python train.py --n_layer=14 --d_model=160 --n_head=2 --n_kv_head=1 --head_dim=64 --d_mlp=768 --vocab_size=2615 --activation="relu" --norm="rmsnorm" --norm_place="pre" --norm_eps=1e-05 --positions="rope" --rope_base=10000.0 --rope_fraction=1.0 --qk_norm=true --attn_scale=0.125 --bias="none" --tie_embeddings=false --parallel_block=false --init="normal" --init_std_qkv=0.0282 --init_std_o=0.0 --init_std_up=0.0282 --init_std_down=0.0 --optimizer="muon" --lr=0.00906 --lr_mult_down=1.5 --beta1=0.93 --lr_head=0.00308 --grad_clip=1.0 --warmup_steps=121 --schedule="cos" --final_lr_fraction=0.1 --batch_tokens=[8192, 16384, 32768] --seq_len=256 --doc_mask=false --train_tokens=208800000 --steps=13376 --dataset="wikipedia_en"
MLP neurons of a small language model. Each row is named by its layer, matrix (up: input weights) and neuron, and shows model dimensions 0-95. Each number is 128 + 32 x the weight over its row's rms, rounded and kept within 0 to 255. Numbers have three digits each.
Before each neuron's rows, "fires on" lists the tokens most often at its 100 highest values on Wikipedia text that the model never trained on.

fires on: "ic", "or", "g", "por", "ter"
L8.up163:141105089146150152123146114121135149155101036156119101132123120096170138133154086154126051163131168161126133100094093073114138121111079145136108087105113146054173117188119091130139091168116119087147152132042151093150170128133165076151093141141086101184152171121139132171145083086161142102

fires on: "sp", "Sp", "were "
L2.up275:121109104184177107101160130152167150136107152124163106146122105171167142165100119171099152156113087176082152045147136105168083117134143102191124139087141147083069145101113133132110130114153160177082087139104189129136168086146092105131110086126171149119154104141110048147150102127110118151

fires on: "1 ", "comm", "10 ", "1", "br", "a "
L7.up223:143103134140174152125084065166096124138101192135133166086069120135060120114134111178107132133156111128134078148156142060149102122112151097135108093112121097174187136169127137145142133177103133150147080101113123122080113163044159115103113077126146091158143165135101133105124134173158103213

fires on: ".", "| ", ":", ","
L4.up127:171072139113122108142129126165121127137121145174179103081132173093140031110100132176177158086090094148162145154110169097122148134095103162042196190082140172063122112149127113124103182138121125138112091097133112114114140125189122116118138123115111059096107149107161129120142123127132140173

fires on: "y", "and", "il", "w", "ti", "all"
L7.up331:088120072076151130148155087156124146113081155118170131151157124134138115174138112168178146065109150101136115109146166139094140142139134108180078144072144116143149062123156103155096133153196118130177139149141181088153111108085119121113094134095168048118110104201094125128084139131199097142

fires on: "e", "th", "ight", "over", "tain"
L8.up13:136098157143104142152130153173143189181118106162125200108104103125113113128152155105122132102129214044131176165119101081064089117154192131121133110137152170165177097150165104227123150127124129129145108134181114120119174119119140148058133135151176131105148131140085170144100097086130114135

fires on: "| ", "ro", "ast", "ach", "o", "ass"
L11.up482:181123166077115117167108129200122117105108153118183119140150153138113089127144160071091178092076132176132129150131114255133113139115115129217140147102149147109146177125111102127134116115110143050190098137115113107133147124103122188130105141134115138111129141132082129096170123093109110114

fires on: "t", "and ", "US ", "ce", ", "
L6.up247:126069070095149145107143167162114158144103104099136042116121160141122157135158147121132121109103159178146135118099074133141144135104121128193139139040193140126118080126166172131162128180113121087142155133128120133103113120092191063116182149163100117113102103083090121197038145093156127147

fires on: "-", "n", "ain", "–", "e ", "ased "
L4.up508:111134183146116187165136152146176111129144136181096085105114185120135124098129134100146190122071104080190118071156181121152187107120145138053174108130125139128121121172114127170095194126135069171127076139079104090093101095158179051127124141121085168143139128155100144098180151118109128102

fires on: "y", "ow", "long", "ti", "tow", "down"
L8.up434:146088106143096110143146134139087105165090098084108143132125180162124142163133112170127119137140134102135143151133136130182132118207134128149086074143137133183166106136130103137142192091111089184158139090157223086093125195132143128061084072075178108149114134153088118155100070115166074143

fires on: "Kn", "==", "== ", "a ", "\n\n", "after "
L2.up482:120174131128129134097191111139188154164094062154132108105106104107085068141194118091120131123159078045102094085113182146176159181162139156108125144059093110145137157095100132083134161123103145181098112089119067173135104135122136139093097090138133155145077143146142148137164098165102144127

fires on: "form", ". ", "9 ", "8 ", "ently "
L2.up14:087146123085060123157079108134136116130172168138135144155133148180162102134129091088075158113176136093118123150104122121156117184121110153207081176126060155105140124151156144161187099118092120089128193167116138148133172194166110155127066173119152075221073159107146137064130124127160148183

fires on: ", ", "\n\n", "| ", "), ", "ev"
L6.up590:113115094083090104096165085129096080101113166136092159072105114094123118108117181107126103066166107108085111153093089161092126120133079137172183097105095104158131149156113173207148113180119152111102102145157114135090180069144114154137093133170104114096114128169145157106142127146090149141

fires on: "i", "et", "er", "on", "re", "u"
L6.up17:131094098172079114094108162112157132128144149154163141192109082113158113131099192170110115093116102110180161111136165113167083089107145133117149142195119092108113169079155162108170060180115094126148148146158102115114121106177098130165093133099096155190084100151102054141166105148178091145

fires on: "ac", ",", "oc", ":", ": ", "ai"
L4.up9:137106083116119175089155105124093140116069136183127077108196126134146034107092117123090137136140094148137145162136157062184166147103122109133106117111150149155146168169104124102101141139138125110131136113152106079132130115200139094156135111138150135135129166151151108162171120134100185198

fires on: "t", "k", "p", "d", "y", "in"
L10.up431:151135121157075093185130116136133112144108036112110000178070127157140145131169088153084110129110182098066134111141102106148158121180145128170130160144143074166149109105101139078082110138118121136136112137072166086117180105108110142127097130169167149143159131097121209159161106101078149129

fires on: "and ", "}", "á", "} ", "as ", ") "
L2.up669:066102130132178151176072082123120135097128157164098138076131219134107090046160075121096125073146109118162142106090117118096125176131089170188132147111155174136126132154044134107083135114148114126123127127118150140165153110086175148105124173101107138166121142155089104150144103128098132079

fires on: "\n\n", "to ", "ing ", "this ", "==", "This "
L2.up713:088111143119130075104080066172150113135133103084173100127193128141141167145128081069088097168112149137129119059150102112071194109094077133107108121094115182118105108127168100079100132144116124114125130153124211110127151141123134064133139105175107154097112142152081113074109146092149123126

fires on: "d", "ic", "ens", "t", "(", "tic"
L10.up118:098146098127077132107124101118119114152124071070100111128094108185149084133151142135073168098156177144123122160167111145145168152176115108136144135093196123117181156137060098080136125132098132113101175133087153152189069127151086127110094134145151134120114179080158104157145079143105158173

fires on: ".", ",", ":", "==", ")."
L4.up533:146106099076183103178157126163144088139119127133098065077100153124110072130109186153150191135119143095160147122120165048077153073120120155122107168105146107101107126122129127088094159118093118131125178130135208056142125164188175079136123122140161086141104158118150110197155126133116151158

fires on: "Ne", "i", "u", "ak", "er"
L7.up612:099144099120081103136126190120143147135191065110133126117093105069115096119129118121098139078201137116143099143144131121117154150129142154148186113163164092111069244121138164077122131084083114085179086138114137165112113114072091120132122099169124162155066140158109116106214085125147123154

fires on: "S", "R", "r"
L11.up285:141174148169175078106116139072129100118138083068133112130163144119092103182163134104122104117142062085113162142122161117128158200046140114140144113165157121142158141151122129213124062074129113080147150101102156171160166141124134091082106121117049122156100206116113181138136109124063088169

fires on: "es", "ers", "ing", "le", "er", "tics"
L10.up34:111117068083135130107244188146101122116112066102122147137042136106182070112094162164168102122087166094118178143126141106140136141159115146095067117119097138115093094142125129116108064107134122103132124102138145137108078138099106121192124114151107089090072192151170131184064105104112173160

fires on: "==", "==="
L2.up628:142161083165105113117128154127117162106126099139152093132081138175115144134096147171134158101219089120104181124067112074134127118181128128114123170120126081145162148151169165107108124171102161160131134139136182084159145109173135100146141146113119121188096162133171110148155074181110111131

fires on: "as", "s", "ic", "ut", "vi", "res"
L11.up505:129180177131126146125177155120198115139142109116159170129101121171174109154165154132155114167135145142116181103062125102141142147187128108118165107080120170062113150141082159168096081103119115103134179053128150174126168089091132130153114101135103092186165166085162132173085101128145087167

fires on: "a ", "is ", "ig", "\n\n", "was ", "an "
L6.up631:083151124090168151130157094128153085113137110192081125098125125116172097136198105106109114143106078086106095093064175120117149097164147123124144139077084132125145148162118134129165157133099116152069138154105151081075085173191127124167125160136077130148153125142111067139120082143155093138

fires on: "-", "eng", "u", "ug", "au"
L4.up524:110164173140091152140125207200086118130166116119090105070104137175119067127154123095150153099099145118104197076111132135100106074139059127108130128144160092131149155135166081134071086106131181112073092142136106176051176132128158120190112113116101130168157091121081054126137114137147119107

fires on: "ra", "ed ", "==", "a", "ur", "\n\n"
L4.up172:154125088135092167147118114130132142134082136088115084155126122129149164156091099138056106121070089097134098097082139078115078038165101168084070132105152142112085135163118119137115121104112141126165138142119216129108130094128158062129138111172096155084137172205136062148143104146061090104

fires on: "In", "in", "grad", "divid", "Sci"
L10.up146:111133149103141089126158129136111087155119146174141150128106131120144149117144115105154145186172085116152140121091111118146142106117146100110109152130098096139147145162155137174151087128138136109095083197169122226153093137134175150149143127096082121076138156169061078237114081189106094113

fires on: "ch", "th", "e", "an ", "Ch"
L7.up13:156135181137104122154137096197104191148097129100126155155140127113096157126185150069104212148152138101114103176097060119125102122134167127179103200129174168117158134119118128151110165156119124129100109154169091141127126132100156203101114162066138116184130159149159142148149121149145093152

fires on: "ac", "ec", "pec", "ic", "roduc", "por"
L10.up361:085095095157164118132050185164116153130113091116090149123115173148126120146106107202103138130161099169189120099127098109129177111189123142161139117112086118035177111150137136086155127175129097142119156153085133134156192167065116146133105172129108141094088147089052125146149121106096201137

fires on: "6 ", "in ", "8 ", "7 ", "9 "
L2.up648:106065150022092123116101141167170154113143163145174138098128123222223147101109111099107090088117140111153150183064143165141147133158154122137128177128045122101117127155114157138169144156158152179200142117111130107141113114125105146103086138146127120111131157157093141113138094134137149128

fires on: "ec", "em", "m", "sp", "ap", "| "
L7.up346:131179196164173113108122106132122097111088195137105099173101147170137148103099142158103096109054166142105156095126101116121126114139181126128085188087140147129121172092210164113079134145155140115072081096108121118148159110112119136154088140161162176116131139162113111071096138191083123128

fires on: "k", "y", "ak", "ab", "ub", "enc"
L11.up323:103052064150136172131170084104117115131147104130153082184135115092127142092122130172146152138107167169129085198140150097090075072138138166144051129120168111085173160086142122133127141131083094113206140126163157129091121107141112108101092131091083121151128178118106140151162165150066148109

fires on: "ic", "itec", "por", "struc", "is"
L8.up570:100108123189068129135125153165151126098109144125089150166099112132145144089109140179069140116097097122119141137128040098154184105205174140208158131178161104110126097150095177135071113098061165128154156167110147137169158070108134181117120192104127112164103128107118127141168089055101128134

fires on: "cr", "Jos", "trans", "oll", "ost", "ab"
L4.up246:059111175138122113083101155148161128155054113099112135102100156201142164114140170111121180118128094084085096138106108129119157127161129148142111129131143123152081090163115166155109106179149101160080176064089178174146163155137088125109125114128105130159134138131128105090137139126167103108

fires on: "S", "s", "\\"
L8.up512:174227192103120119119072092138156163106177154071141157137130160108133140158153192130148073127132071146119154147098134114103173138136130109087141142120141164119130153153081129118066129090132146157144125099131134120196154129095151130150105079108058151137065166096119099165134091176080120144

fires on: "-", "be", "c", "rain", "fir", "–"
L7.up253:160079160142203131154134124138153114154224191152093127094093157150106136123145119078116110115093089097150135115059141157163119173089136067125137084080124168086115143076111133126148156118100119133074085193061110069193106118162143106136106084160130142120140112126162108058135127073099162103

fires on: "the ", "a ", "==", "his ", "5 ", "no "
L2.up313:173125097130049116138164134129136190133080125148126081132129153128134146070135167146094209135114084123140109130099176097170166124111177175124058184060155021162144160175077149081104119171143101119167154201138105093136080136141199091110128132140158100200166153125153151164079072141099120137

fires on: "li", "os", "ar", "old ", "ti", "S"
L8.up549:150136160160140111165149151142135112086138217132178156062067129149099150137140125130067098080063139168124138093090132100177081139136167161166124149110168135129149147115126084113127078119041086120094141073171128075183148194093118125087094086131109102123123174074127134153078117130203099089

fires on: "a", "ed", "al", "er", "ing"
L10.up460:094145122116157139109198125144122107165137094129115167132117111160151155089146137106094087132098130082169158144097146159170095063157101144162037116096158126124130135131146128101143109101104173118167159092197132085095148146071118146167135125123081124096128112115130096182113091117129125101

fires on: "| ", "(", "\n\n", ", ", "he "
L6.up12:125134046086163077089228046137161140144091147094140082093161094106101146161120148124117091089115141158085094144107089139109139157107197119184133112120113172115142182105096180135122133164112131117162129153164174154109107110177124077199117144176155099092103125135176155143122177098152054152

fires on: ", ", "and ", "; "
L6.up256:160103097104074161152077183141127176105105086100108123131157103136095146118182145097098111117090126200092105119113067099097085158060080144210161147042111102101129102145104183116101131159061121121133104180105167093095116164134142141119166113111049120121142134125187079145108110143152134175

fires on: "dr", "cr", "trans", "coll", "Dr", "Cr"
L2.up113:095104197056101153180160118166128120105131130119173132114149183168127119131147165111111149197123118157066103135125125096153186145166180141156090158101127147148136107133115167124120122147092068146074099089108092189125117137139115105183114150145089149148085139148193058138188101136122157143

fires on: "gr", "br", "tr", "/ ", "comm", "W "
L7.up757:116038111140182081133161133167138155112130174098102131107107090134129161122139089129128121156124100072138073135064095130073161120075130154144083161110114107094167105142133135143122090111155113145125095098106146125130115146041146131143104091145108139161117182124117116120161099159149147162

fires on: "develop", ": ", "were ", "inc", "\n\n", "\" "
L2.up578:173132100174118163103162070107101073186110115104188180129166120140104129133166160087115145150132087146094118097140144103181083074119154131141161222152157097112098184138072160111136070134195110160122072112123151108085085094132126135118115133111178143125111128157110102128163132150136170122